config.yaml
d_model: 320
norm_eps: 1e-05
init_std_up: 0.0443
lr: 0.00521
beta1: 0.95
grad_clip: 1.0
warmup_steps: 200
z_loss: 1e-05
dataset: "wikipedia_en"
MLP neurons of a small language model. Each row is named by its layer, matrix (gate and up: input weights; down: output weights) and neuron, and shows model dimensions 112-207. Each number is 200 + 20 x the weight over its row's rms, rounded and kept within 0 to 999. A neuron's up and down rows have the sign that makes its largest values positive.
After each neuron's rows, "fires before" lists the tokens most often just after its 100 highest values on Wikipedia text that the model never trained on; "fires after" lists the tokens most often just before its 100 highest values on Wikipedia text that the model never trained on.

L5.gate685,202,209,211,180,195,208,184,188,183,201,200,218,225,189,210,206,212,174,239,222,192,208,201,211,207,222,210,215,203,211,223,196,224,203,212,172,209,204,201,176,225,199,160,209,196,168,195,217,197,189,200,226,196,181,205,208,208,196,194,196,233,223,210,189,200,188,209,190,220,183,202,187,193,178,189,195,206,204,212,190,228,156,191,190,196,160,223,270,207,182,229,194,256,195,187,199
L5.up685,196,181,208,171,207,202,194,200,183,199,236,208,212,188,212,216,178,171,250,217,189,221,177,184,188,196,210,224,204,206,208,204,230,187,232,152,219,196,188,180,203,172,154,215,195,195,224,204,195,193,188,205,190,195,197,165,186,185,222,205,244,198,223,193,193,181,198,190,215,174,200,189,198,160,183,203,194,200,208,227,210,178,187,197,204,171,219,227,221,151,240,204,244,194,208,181
L5.down685,191,207,224,212,240,189,207,232,201,157,197,223,195,198,212,158,193,184,195,179,225,212,204,175,217,185,202,199,196,226,208,186,180,193,209,188,216,165,180,184,176,198,190,220,191,189,221,216,216,212,199,208,217,234,187,197,205,183,194,181,207,219,170,208,203,185,229,172,189,211,198,196,153,229,161,208,198,203,194,229,175,231,158,179,192,189,201,203,189,199,166,165,201,228,221,196
fires before: "| ", "==", "In ", "The "
fires after: ".", "|---|---|---|---|---|", "=", "|---|---|---|"

L10.gate1258,187,197,238,220,218,195,210,168,195,199,211,217,174,186,180,204,210,242,229,203,222,184,204,204,217,236,211,207,215,208,282,178,193,214,225,203,208,200,207,221,164,189,205,213,181,191,191,186,200,193,215,182,211,203,183,188,223,211,209,192,166,163,195,177,186,234,181,178,222,214,188,213,198,217,193,206,224,182,216,180,175,232,226,192,209,207,237,210,232,235,200,193,208,227,211,168
L10.up1258,192,210,174,174,209,171,218,191,225,211,180,208,214,177,196,194,204,160,216,178,216,186,225,223,183,192,208,171,191,197,190,185,186,187,212,200,214,200,177,159,216,168,190,200,180,243,223,191,169,196,195,158,178,184,219,204,209,180,207,164,175,181,217,189,193,204,187,130,195,181,214,177,232,231,228,187,204,256,167,188,210,198,219,179,188,244,231,210,205,214,220,211,192,205,212,187
L10.down1258,193,236,200,177,181,188,176,203,174,212,218,142,228,202,194,228,192,211,186,182,221,226,206,199,169,230,210,176,193,166,177,190,172,205,182,179,193,209,206,218,216,230,207,201,217,184,171,189,203,174,198,212,218,166,199,186,212,181,204,202,245,191,212,183,182,208,200,222,207,197,194,211,213,167,246,239,177,182,186,202,172,213,158,216,222,218,190,253,222,212,219,218,194,207,201,190
fires before: "| ", ", ", ". ", "–"
fires after: "| ", "201", "199", "200", "6", "November "

L7.gate711,193,204,223,218,263,193,220,203,177,165,201,201,192,211,199,176,174,171,226,230,189,176,216,160,204,188,187,209,196,191,224,194,211,201,223,192,242,205,174,214,214,159,187,218,179,224,246,202,228,190,201,207,178,179,205,183,190,214,206,190,206,199,211,224,185,202,186,192,220,180,185,238,209,186,196,159,173,182,216,192,163,183,176,194,232,198,183,211,193,177,190,178,206,216,189,227
L7.up711,198,211,205,189,217,203,207,203,181,187,191,195,195,172,192,173,172,171,219,181,193,200,203,198,197,189,206,178,171,239,232,187,211,186,213,226,222,206,203,210,184,177,161,216,189,201,194,186,246,197,184,225,182,185,194,141,194,196,239,198,251,185,176,192,204,210,200,176,201,210,193,193,176,211,212,190,217,199,218,206,182,192,189,212,213,201,179,209,214,194,250,206,143,229,208,221
L7.down711,148,195,215,215,223,211,220,219,190,139,222,242,198,198,207,183,197,197,211,235,186,178,210,180,211,216,193,227,208,174,186,197,177,176,212,186,232,204,168,189,208,174,178,200,214,223,246,214,207,189,208,198,175,194,194,210,205,204,197,182,189,215,196,206,175,180,189,228,191,178,185,248,168,199,161,157,185,184,196,226,185,219,185,200,207,189,172,202,178,211,194,191,229,219,199,199
fires before: "==", "The ", "In ", "== ", "===", "On "
fires after: "."

L3.gate70,216,218,226,199,176,199,216,182,189,182,171,207,177,192,229,215,182,203,192,218,197,204,199,195,180,206,241,197,197,227,212,211,188,175,194,178,202,237,190,209,217,198,170,201,224,215,206,196,203,192,187,219,175,187,204,223,186,227,222,241,232,196,231,210,213,193,169,204,205,217,224,235,193,204,237,193,211,184,198,226,228,213,187,206,209,194,173,197,221,205,218,199,191,242,186,185
L3.up70,177,207,219,185,158,257,219,174,191,210,206,214,244,227,196,205,171,240,202,163,204,215,186,202,211,206,232,195,172,197,222,228,208,169,197,202,206,224,221,188,195,198,217,222,220,196,185,191,205,202,201,207,201,194,207,176,181,217,220,198,189,173,203,169,220,186,203,179,205,191,208,192,206,209,200,197,176,196,190,194,221,242,216,200,180,205,200,224,202,194,238,224,165,231,209,192
L3.down70,202,220,205,203,222,180,212,196,199,152,193,223,213,195,221,187,181,206,204,193,196,200,213,151,215,201,181,194,226,207,192,191,168,187,223,185,211,201,178,196,195,115,178,222,191,203,221,223,197,185,199,214,160,202,180,218,212,187,226,196,194,164,204,212,184,180,203,196,183,194,187,246,167,200,226,134,186,180,196,201,203,205,199,203,210,190,229,194,205,207,185,202,190,250,194,192
fires before: "| ", "The ", "In ", "- ", "He ", "S"
fires after: "|", "===", ".", "'"

L9.gate560,189,176,189,184,144,219,239,187,213,213,175,223,195,203,220,202,199,209,208,210,194,204,199,188,183,202,209,203,211,213,219,212,226,190,200,236,185,246,209,236,194,198,188,182,205,206,215,215,234,186,184,219,181,192,164,198,173,208,172,194,195,200,242,246,223,196,207,184,195,192,168,226,192,236,216,187,197,166,203,199,197,201,210,215,191,217,200,217,230,221,207,190,214,236,178,235
L9.up560,186,180,196,203,176,214,202,195,201,201,203,219,179,209,223,181,216,219,189,196,199,191,221,196,160,192,205,209,186,205,229,215,222,198,193,254,197,243,207,244,210,204,197,208,202,197,215,221,210,142,168,217,174,213,176,187,183,211,172,200,191,187,229,231,199,203,220,195,192,181,213,216,192,214,207,207,213,159,210,173,183,217,189,221,210,185,166,238,192,245,207,208,163,228,171,235
L9.down560,177,197,185,184,198,216,218,209,226,155,204,221,187,211,224,182,192,180,216,213,205,177,187,164,189,203,230,202,204,199,221,201,196,164,200,220,209,195,171,184,218,160,236,189,179,210,190,204,205,209,167,231,191,206,152,186,228,225,174,160,189,214,245,221,184,211,205,209,154,195,197,242,177,214,204,164,211,206,210,203,186,179,188,205,236,193,229,185,183,211,187,197,203,246,237,224
fires before: "| ", "==", "On "
fires after: "|", ".", "|---|---|---|---|---|"

L10.gate632,212,177,201,227,194,198,202,208,203,182,189,210,237,220,190,211,193,198,213,189,190,208,138,191,155,196,193,230,211,199,203,257,186,197,213,163,186,200,175,198,199,212,187,197,185,214,224,237,216,204,197,218,199,258,212,218,203,173,205,212,210,229,202,225,252,188,175,180,213,215,185,206,245,188,212,188,217,205,201,207,204,159,217,202,204,169,185,199,226,250,225,207,200,197,210,193
L10.up632,189,221,187,197,185,159,198,158,200,183,180,201,209,197,180,192,208,173,208,193,242,217,204,208,195,201,162,193,222,182,225,188,213,179,218,230,175,227,171,214,217,197,213,172,189,207,184,194,202,229,207,217,207,174,180,203,202,181,211,179,213,164,202,155,181,205,197,170,220,188,223,187,173,215,222,214,196,230,211,186,190,172,214,164,154,176,174,199,198,209,205,210,182,238,199,220
L10.down632,183,184,197,204,194,202,194,204,206,199,184,178,205,238,210,198,180,221,164,169,218,200,192,202,151,185,231,231,205,192,218,219,175,216,185,207,211,179,193,233,215,220,216,204,187,214,185,193,223,184,203,165,215,208,212,203,240,210,211,189,191,193,210,198,198,160,207,154,196,203,192,223,179,191,194,208,202,152,174,194,212,202,224,195,183,175,190,192,177,190,200,219,186,164,194,220
fires before: "| ", "–", "– ", ". "
fires after: "| ", "201", "202", "199", "November "

L7.gate254,183,186,211,169,247,187,257,177,176,194,183,204,203,211,216,186,186,186,141,203,190,224,206,187,192,219,200,203,178,193,200,208,197,192,202,206,210,218,203,229,199,205,208,195,190,211,210,225,236,182,177,192,200,187,175,170,194,229,190,187,212,208,241,186,206,211,208,196,208,164,198,205,202,190,215,209,242,179,228,204,184,186,189,219,220,191,192,236,211,207,229,213,173,226,180,236
L7.up254,175,185,206,183,223,193,229,179,201,194,197,197,239,205,219,176,203,185,216,237,202,203,244,174,204,196,207,209,205,182,218,209,176,186,189,192,201,225,203,234,182,202,213,207,191,199,217,198,219,187,210,203,186,115,170,161,187,229,212,183,219,202,227,197,216,178,213,225,181,181,197,220,178,169,207,192,199,182,222,208,230,184,179,210,219,189,199,179,214,186,199,187,158,204,145,186
L7.down254,172,183,202,193,184,196,207,203,214,164,202,243,172,209,234,165,198,191,204,214,190,205,196,152,161,212,197,211,172,210,216,184,185,177,232,195,195,204,179,183,213,180,202,218,156,235,230,224,228,200,175,213,178,185,163,191,201,224,187,163,218,182,231,208,192,192,223,208,183,163,227,216,200,214,194,200,223,197,198,198,185,198,191,209,207,210,194,197,196,216,217,181,205,238,218,233
fires before: "| ", "==", "== ", "===", "On ", "The "
fires after: ".", "|", ".\""

L10.gate848,231,231,180,209,203,189,222,218,184,197,185,172,189,186,184,195,199,154,213,207,204,201,216,219,168,233,188,196,189,172,211,219,191,184,202,171,243,241,224,180,194,224,215,209,177,213,199,198,188,178,230,188,176,185,201,209,269,222,218,182,183,192,228,201,218,168,220,193,179,169,183,194,179,204,223,214,180,220,176,159,202,208,222,205,196,187,204,203,219,202,207,201,224,209,198,226
L10.up848,192,200,203,179,202,212,211,219,202,170,169,180,190,170,165,197,198,195,212,149,200,198,203,188,195,162,213,233,209,208,232,200,221,205,190,176,199,174,179,214,172,200,198,216,195,213,207,218,188,187,198,210,203,217,190,209,224,203,212,164,198,168,199,202,185,248,204,198,175,171,186,213,218,199,182,176,214,169,200,221,183,201,214,196,185,204,235,201,164,198,178,175,203,171,211,218
L10.down848,205,196,188,203,209,216,203,191,184,228,171,182,193,214,198,219,203,194,171,180,190,196,241,197,168,218,228,237,211,213,200,227,153,195,167,188,206,198,201,193,225,160,179,224,234,222,204,208,198,219,173,204,181,203,228,187,224,195,220,220,209,191,206,170,184,191,172,204,206,201,201,217,201,171,204,225,190,193,198,185,209,172,187,166,177,198,183,243,206,184,201,218,186,188,213,204
fires before: "| ", ". ", "–"
fires after: "| ", "\n"

L5.gate363,178,193,213,199,216,221,216,197,198,204,200,204,207,234,199,196,137,180,196,199,197,170,192,186,203,191,212,194,244,203,213,227,219,173,206,198,215,213,202,231,207,178,192,209,207,184,211,192,208,186,199,206,175,187,199,151,201,239,224,195,231,208,216,182,207,187,189,174,210,187,207,222,193,221,205,169,196,179,205,212,205,202,192,193,231,202,175,238,220,210,196,190,167,227,193,207
L5.up363,181,188,225,188,280,209,229,193,214,197,211,191,192,210,205,196,141,197,198,223,172,189,212,182,201,178,211,205,217,220,220,227,204,189,194,210,203,221,176,216,222,183,193,228,201,191,212,199,234,188,198,207,183,212,164,159,203,229,212,195,267,194,208,192,203,175,203,190,193,184,193,206,194,220,207,166,224,187,206,196,195,198,182,192,241,197,184,254,220,168,173,201,109,222,173,218
L5.down363,154,161,181,176,201,194,212,220,227,176,219,223,191,183,228,145,199,179,221,224,191,203,221,206,198,209,187,195,182,214,200,192,189,163,208,168,210,179,174,203,194,141,219,226,181,230,221,215,197,181,179,242,190,181,165,199,187,213,191,170,208,184,214,187,191,207,219,201,193,190,175,219,190,197,161,189,181,199,235,209,211,196,161,202,229,209,195,214,211,181,206,194,203,228,194,208
fires before: "==", "The ", "== ", "===", "In ", "On "
fires after: "."

L7.gate76,186,203,209,165,215,224,229,194,174,212,196,204,183,152,214,179,176,171,238,182,199,183,161,185,246,216,213,199,215,229,211,189,214,200,219,219,204,198,207,201,219,191,185,218,211,182,202,208,160,222,150,203,192,214,242,189,185,218,212,219,198,204,199,217,201,199,227,180,203,192,183,205,209,207,191,202,206,177,216,211,198,165,177,188,203,209,190,192,210,186,173,212,235,199,211,208
L7.up76,200,195,206,196,188,229,254,126,199,207,198,202,219,197,214,188,159,215,210,174,174,258,189,184,193,259,174,198,179,235,212,203,202,209,221,166,198,178,194,210,191,195,153,218,183,171,203,205,182,214,224,229,230,186,199,172,186,227,201,193,224,206,162,213,182,207,213,210,224,202,212,187,203,186,188,219,186,210,206,224,162,186,181,207,215,195,184,210,209,220,195,216,169,222,183,167
L7.down76,179,171,229,163,205,198,193,229,183,177,202,222,199,156,206,167,174,163,185,197,202,195,195,206,217,195,193,203,207,214,196,189,189,217,195,157,197,184,180,220,168,171,190,200,200,202,248,232,204,201,189,223,194,208,188,224,186,187,242,145,215,188,205,173,169,241,233,165,189,189,210,239,208,185,201,190,205,209,206,209,217,200,197,194,214,189,166,186,225,194,181,183,201,240,213,207
fires before: "- ", "==", "The ", "| "
fires after: ".", ".\""